{
  "head_dim": 64,
  "activation": "swiglu",
  "norm_place": "pre",
  "tie_embeddings": false,
  "init": "normal",
  "lr": 0.0133,
  "beta1": 0.95,
  "warmup_steps": 200,
  "batch_tokens": 32768,
  "seq_len": 2048,
  "train_tokens": 451300000,
  "steps": 13773,
  "dataset": "wikipedia_en"
}
MLP neurons of a small language model. Each row is named by its layer, matrix (gate and up: input weights) and neuron, and shows model dimensions 112-303. Each number is 128 + 32 x the weight over its row's rms, rounded and kept within 0 to 255. Numbers have three digits each. A neuron's up and down rows have the sign that makes its largest values positive.
After each neuron's rows, "fires in" lists the words (lower case) most often at its 100 highest values on Wikipedia text that the model never trained on; "fires after" lists the tokens most often just before its 100 highest values on Wikipedia text that the model never trained on.

L4.gate335:120146114090122142158142148116198097125130127097125168200182149156063119121135104085140116159111170099156159102118218116170144084136118108110105099151115179136178119158177082103055114165122057151104179163158124110127105111148064137105153069125081118120088135148149171116141137114067074049053107104149131137100139108165162134119130135145147094108159114175169098139139133146148084138123150119102090111119119145200063210127067146144111095173051141151138117177101121140136110148133064112167088087137083143108138141129124104132157144125091163192136050117141108138115117194135179087
L4.up335:108142123097118112119141118166191129139112113085123119078106100126172115130119101155115097077141104192100199141055117167112172089176139149112105086176127155133164103164134109104122139086148140135132107181092136076174132125180153198161161130124133127090127148133138151159183088115138116074115159148182170156133093153071125119108076106163123127207129104143145117066135123123106131098132163147110061124113178125149105138117126168108170124111164144173130121159114128124159158085069109121099073075119135163119155098115139156148133166149157145139164141077129137161140107151169172195
fires in: "none", "all", "both", "that", "different"
fires after: " n", " in", " with", "\n", " of"

L6.gate112:151146145159180114122143084140115100115122139158112148089174188144144058165115131128140063123094139211114198197098101135077110141105086115089133194144125181177123128128150145178109063073106185106126121130127116083129133123145138079098155124087136108128093147085120126192072075086099079121110095110133175113085156141145138165134142146125145125165107134089136140086065164125111113125128135177170173062029175112076082161135135124130111120127185128177155143108127197219143153139079162134135061141116176172140059105150154122076121085097134158175126151113102149128065174157166143109
L6.up112:115147146116152098136141171102143113103132186084126132113167148076116085180106138069090095127129117116158130123098080093108119111124098142159150207163081160143128147120095083139117128058089148094133144146114123144184083074127107126174156118104149136091118140211082097159092109078136139137160129128146182137086168180169091115177114143136085165107133125092099171168145174137120075087143079145166128200119149169180094156148144099043185117129115139143165142083108138193155195150084088145103121150115137149138129094085143113146121141115106136127193179095169100109070150193203104104
fires in: "august", "july", "december", "summer", "november", "june"
fires after: " in", " In", "In", " s", "M"

L4.gate1249:139139149174082151186159149146048090160170121142092175103147111107108130144147115177167056094142175083128121094111090109127230095135174180119081143117076150098172085157097134190124115112125129140152158128097111090082161098205115045169152102143109174136142155157047130175119093152113134133180073168164094151159158114145174125102158098129093132167163116144208151178102125170163159089123093105148167125081134139081093141119161112071134133139118109177137108161132157116085159056137195110255085121071126132187101152128145120149087148158160145167133085100126176140139125129137132126
L4.up1249:141146173110120075149185083082124156139117140126147107134134109054109116129110133070161118185140095152138151122110167139185180126210071224174115121168127107144133137075061187105115133131121124129155122091199149080138108126099040129176094131163130105115107151096110131150130134073106088095130078115105172137130090095114103097140121112096098151177131145127132114115142096082104167072147137135153136135138146151106129081140158163161116123183171132128069088062127140144123124095125125123106159091137053187125148115126141131070099129136135130158152116106171105151126143135113192166
fires in: "it"
fires after: ",", ".", " and", " as", "\n", " where"

L6.gate549:155065158167134137195111104113154129119090146189128102137113102126110098140132126191139170111082126042155166147133087096107142099106178097110157116176048075097212129145073111088153156109112086127113174119105129089128184133099102106127141171124126142106102163067094216095168129099137116129082104070171120082140108111114097075202069181110117116137120094097100162116108116080131079109172171105162124101120074154124115146161106150101099158179125108136140139177083149088172145133149136128141078114157158147129129100157103150137203166118113164129148100166117192089151147139109147109
L6.up549:199140148170142105119136148132092116085140108072139091140104111151146119141146143088146102161135168131088147078187185139102101080155141093186176180145212079088118164124132077127079086108138069150169122130106126152139139099090176074077102097121116148095214124116124109097114119169138110111107172115161178108178134150167088142149096129150108126112049113166136099064078089115117150143119169103128154139125141163156111106180091115130149154195079150087158142135142157152118144139123133102149161080182148159098137089125130179134121073114144127060092127107085161158142103095159078119
fires in: "the"
fires after: " in", " to", " of", " at", " on", " o"

L5.gate429:103140126118090103122130099101116131079118077132113162136165086198099133137116109099152106098114146125141131029129141134147099124069128126202115193146141182156164151137142107138150069189135148179117091121103137128043144092094150148164110135139124126154138186151127127101137160143081094133135100119137119122123141093176161160135129098117155156163129128153131156092067100113201164074146120112113163184088170148105129141126094181160120175110091154111089068097152141147123175176115194134201110136186072160129162099179100056060158141140105129161128125093172180133160089080064075101
L5.up429:149142147126132146136089058133077181153118075141160171105153167150179163141056081170140121140130130155140157095142120142162107193085084162171174129174156158115107178124109110172102090128129127193112125159089087113063108170130179157085076120107094124171119143194136164123153147141081117133088180097112107130114188110118129175159160140127200156122126146094120132151128093193161126107183184216143149143103105137156167113131070120121094131084119179108133129119098149115125133150145167128127066164076103155112169132137156188070133147116138202173065134148155132116174142121122109129
fires in: "and", "as", "but", "then"
fires after: ",", " well", " and"

L4.gate995:117082090121115128169129123150144089094069102147108151152107102077171136124083134115141124098082201133145146110105103131168130149092118115141103154215089096046086153167057110153181137157153109124110154132142121087123134158140169135115137134115086128174178129101098094117160089097077100154160152130191137105102083098118128088085152074115142073174128128118151097117139069089151130167121169135170141104157151109113152146133070179191122113164123105103162148149133081062146163147113131168158089140155051085206120110123093101117140141153184085149116160155099153140150069115119124098
L4.up995:141133064049065099135157074174109171095207087100122093186183134116095134102122114151137115132143096151158125088110086165130126074109105178136077150101128110093098170128157088131128108165101073166117101140178121137113071134110149113088188148159120115118101155106118123136169098118105131150148169179111197162150135130097130144173119125143117155168151111144094148105128084184118129123146118177117107116086135108119117104093224050171124100103136123125118155131077139073068165111145094138154074169180144124144107142039088029112139142141114128117158155211110115147162115147138099093
fires in: "0"
fires after: " ", " +", "-"

L5.gate515:103169097204132101114103056120100119078131125118137132121124190128178097133137116158135169118151151151159092129043112121133135080135156094082126161100153107097147145205114108134114070158096184128141157166128098135174131131185134103104166143102125032110121218179086136173099071114150105111166139080096090135156133139115091097103120106119151131118155143145177137148139125150069176071068100118115131064171146159105114135098130195124171090113143152099086108108141125133103110151154156057128114121079139158183127099118132129150166167095136135084098126160099129102132149154140143149
L5.up515:137112094136146098161174125127135093120104144183100101178087184104122152127140096168154106175201101129128169095035107108109104194154104176113147148103145107158136152133154110084109181130118133112107127153118106063111164133149178081155103073160140088136105163157110129079124162161097137122113153138144123129186059144171061122130154139146097133085111129086133137120147172122202155073152157167095176115132105106110078166136163168071088100145181173142168091144116130146117122117164093153126056124176130165116160172154078120131135126145098133108153127138138168125149106133088102118
fires in: "she", "it", "you", "i"
fires after: ".", " where", " as", " and"

L4.gate462:140104127134169141123122139075096031105079133070152103131102091128129108106166094108124143127158131078170113112200122022095108138091099141154178123139075148142108083172155076139188199146116147083103091113148156138073111179150153189088165137190132157155134133155135106123169145121112120146121125124220129141134125064150144103134099129160138082117088119112114107166161107151186126150083144057146163088112138118126091088202120158145124086133122105070134142100188143135150133114142146123135143138080129132173178145086110156141131133104108142153164147188181160110115081152124102127
L4.up462:162117116123116101205159115082142156162101140122108119053120145074198137144133155118148153154146102093132150144105102132090133134090141093098124118119130105170063110137131128102122149102180104160109105173159125157145102133218161105150089135149101152072133101153129098182146088126142137119123154139182142106121139114161118131157136077114106077153044201135075089107117146121122078125139093144130141139017060128132133141138074168068116134149098123104120129122112171192166113098106148129113161098048110134147125125116106133187130126113114064148156135065142117103123100111138116164
fires in: "5", "1958", "50", "53", "1950"
fires after: "9", " ", ".", "′", "°"

L4.gate1012:090070101052127117087138131134051094155119146173116122138126104152097108164129140172132175100133116127067126098192089101155170142192109157156115157141103174154115094167110046158143156140102089107064139138180131105119166112152085125190098144126094075091087166167129130118148158105119118103166200138079112145147156087108122136157118129067143146138142141143117154134111145135076170074132065091161170144074138102101127083117104174173174120127192188113163172141172096115108131150124114133121138134146129162134163177109156090168100112065085080143110140110123124103144160100109176104
L4.up1012:113177090123132097159123094113196149149107134113122147103133145126109161186091121123129128162102092166114119204146140101106121114150210087163058161077083124135114128182149062092130138108141062114114117174137166148087145145164142164110106121204102126042135071159089109189152124100135162142179210152168099102123135129073174112146136184111193118166060139106127100143100164146116084131139157101122169137104111109139104139112114131144124121131145146143151149132099116129139086119103168168100142153165169091066132121142117131153169100166066100140135113126092141114138120124182125089
fires in: "in", "during", "laws", "late", "from"
fires after: " L", ".", " R", "L"

L6.gate736:119135157128133099112131098076169127143212114088093112077147188138174094188081161084092144085125132151141084080131056056183123137151161141128128137135133162183146110131143175097095071114142111074121071171153087123119079104138156103104131189152101152134104132070077120098063136129119115115170169115158101133112144108034128121097116132108084117120076121089138171136105044125090121086178094096160126148130099073104150066102116123089153133107110113135104143142128138150142160143123110125097140157128062135121115040150140129140081143090138126116138156161114150109102161118140124109
L6.up736:098130156146183127144095157096120152108140095151107141103124128156118088151082095095091113076077078175109130163102113151096106120146121145158156146171135146197125078094105114117172060185140133169032111181089102107155078133067153165112119160130098167089079134140139097096093123079112147116152210174172137086127146076099154173089134113155105097202148115115151149098097108130137083084136166082194108139069097087166127123144071162082129181087124079157140108085119139104053182130144120097123103156155134080065087090150147164144132106119112051089158170179145108161172150140141134098
fires in: "december", "january", "october", "november", "august", "february"
fires after: " in", " on", "In", " In", "On", " of"

L4.gate596:146175154156054124117105110123087110139111113130172162124180121122121131186099115127146109143131073101143126086121144193130083172048132164088153135138163114178127169168134102084102130057122154113118111081113045116091086182100128129135171201093157092111086068113186137160107145108134147102171106097112095103145125090096118057085097122081118118092059148120103125172097134093034128138093112172132161073127174130138121137122174095159191131146146114147090087135118159102162156094127131106139143065173135107108108177222079146110130151105124092178125119111125096105096122080111112164
L4.up596:120150144160070080136147141173189135127080071159110155151169181196093133121199161117078091142087178144158137148076182059114107130126134156098132180102098139135112136146126129137138160134115198136137101135097082045120132115134178134121067121127126122094130142155160116174111143168127106084089089174106145124161160116177066129130080134141132148174106106086108131136139150103135146111073154103161107101146107215073100141141122165083144133120157150126168141164137035131103118126111121133141092093158192104117143069079153149147085177144109149166128148155143150135137123169136129093
fires in: "she", "and", "before", "as", "both", "he"
fires after: ".", ",", " and", " where", " in", "S"

L4.gate746:149161132063104157116145173160132080173162113052144071156146112078110107124153158097134122087058098098114145112129113183060150121097149111112167145194103122132064126108111130130134119174134096118105155164198105093053104092132186136127096158173119114115143153098150144165090144164067140117100159161156104156133152126110153116128151110131174130171148135120107100153135106160173173206096125118178083136185140156171139080097133098178179104192082169090180079121101097101135107178132102093145095130136094089126125134169090150183172138181169132125098158122101208120186105194146149105
L4.up746:168122039090123198100152137133084128109139073131167128084154128077135123109090127138145123126046077127100156146122110152112194158125156083135185124167159107150095109122191111146170114100141132087124111100101135086127158087147120117141118121111113128102130141126146163097080069148098135201119089139062099181107197097111126109169140073110140166175102142120138135145110115155125212176087150119121133116193141116115128143137112053176152102153153151154130127126112166137108160083130107102185106085118099142120174074099128090123095156098166139093091113107081152102174165095069178104
fires in: "in", "n", "on", "of", "by", "between"
fires after: ".", "\n", "″", "°", " As", " and"

L5.gate850:177151130151126117117130112156176168078082107111131100149130132107169091098072128193098155187105107119145175118111139181097138163086119180063156151143181122157058128158122139080130130080122073159167086137122188189088096128100136156119086126144104147146135188129142174185186120098093105123150107139094094188098132111147105172152165136084181173138137146130116090161079111157197132126092105062138153156106079163179110148133120174168054140146114120120113161128107134084160131161082079143102159124160113151163098126094156138160142106133122095122119098093084065096089149070141119126
L5.up850:198104112132174100144146106135143140109072129053131091131092121090170132123068062147130108183143112143166154157131168246111138157100147158072127163112145149175087162142131182126126136128173148104086111106138165120102094100120140163079130166179134176193090140121150185206181151136126110170128185155125082179118105099105122132106147175097147173157137104130135127143103106156182189121097159057145144141142072160133099123167126145167104144129149147134141144100154139127222127223079109153143129163092114100114086122101138166141143143117109099126137168121112093082143122130123128152
fires in: "grumman", "g", "hiller", "pura"
fires after: "-", "man", "um", " Gr"

L4.gate385:108132120086120108111133142101113172104176173131108133115111141112112125148157146115129147145157098167142116113125152049105092139080142097176233081150097150075204117119084128156152084137140131129101130177173104120144130101098086174161169113120141181115090134087163188132148115113153156121062101151125108154127126186108163179128096192180143108129117135120171097173076050129150065132076171107157062109136101175113235146146139104144165110060146124123204148120127175118109137108100104160159104160096152089124160144181149078144142095092108119141113196164085104151109090073137127157
L4.up385:073149130163135135129100199141104153146137189160142117141112106118116122131118166131168103166094107212078125178209129144144120128078120134139195087088085147090069186140128128168152087109126133122095115152104113092084144135147111142147205147129142122143125170103180125114133162131137191121157138129119166097195117193122159130131138138149151137103082142118125178118138117148151112102097129132087121132080137191064136116145124117146131104129139074104116073114154077118108144096133087120181116139071109095098113070106126104137108159161125110172193192183121117137164141108163074166
fires in: "2008", "0", "2001", "2009", "2007"
fires after: "0", " ", "–"

L4.gate1165:147129081186126122153179101103147183106159196104109103107112166120168166165105079093120114123137108145162125091167158108123111108109137128134133071127181149089122178129083167132123122146074173129142055175110116104116181139126119065154156108164118076118152124184144095174119102133131175169170067146180133110134124114162119166078183054076122132148117129098147117106180194087182118087098135122142151131154191179134104070184108128173138104125054141103127089135121141150155112154086109057104106051156149170122137109120194144153140145161156122189161111158081124124178200120119117167
L4.up1165:157141180149093124131135175072111128104166151110148136108131152114097118124134159096097174048094171121138079153138080130100097075154141115087139144168159110157153130129147137151198190088093146194132155100117132115076151178159106119116103096149114139176103123171114083138154110152115159175125169164134171095072118063115119079129107126156144160122136120170083173168157091148131133149114169138120111125158155130089134108098089169170110175080158161144049117155180158168168152112093175120126154105104153164080086098145185116146134156177143122104101117133111147170122112090129125145
fires in: "none", "what", "result", "everything", "i"
fires after: " n", " th", " a", "th", " at"

L4.gate632:122103133197135156121105189085154078105161097121130146067121170091115133096135132105157156178111160108120127134043183117092159111148082141117082143158103118095113128099126066150106092096187109089075116136163153151167145172095143111163106093183116153119131183189149092092135112110139129159131166098100149115087134178151063140145116169107166154107144106083134091082102132133109134096171134085077097108089100121158120152171121117182106078083139104140135115138138167111091175069108113069092128149135071114153097173150139103113138170114174043134121143103110144105139190161146081130
L4.up632:116088121151116187132133087122109063129139145104083120140120126144084143101138144154153151114057106090150157097151152136148167087066114167086102122232127144082147073178114126074113153150131103119096122122162147092120133141106148035146108154157093122100090087095131124117133100088147108147112123112102124129141108168170112127160085147152131125118140135098116101088147074140146099172186097143167064153098135138188100146137110126130195099210095142098111122166118214161146111188081147111091115089087146125121141144163145107164051180138107099126164102164168154140154158137122159122
fires in: "where", "none", "which"
fires after: ",", " n", " in", " to", " for"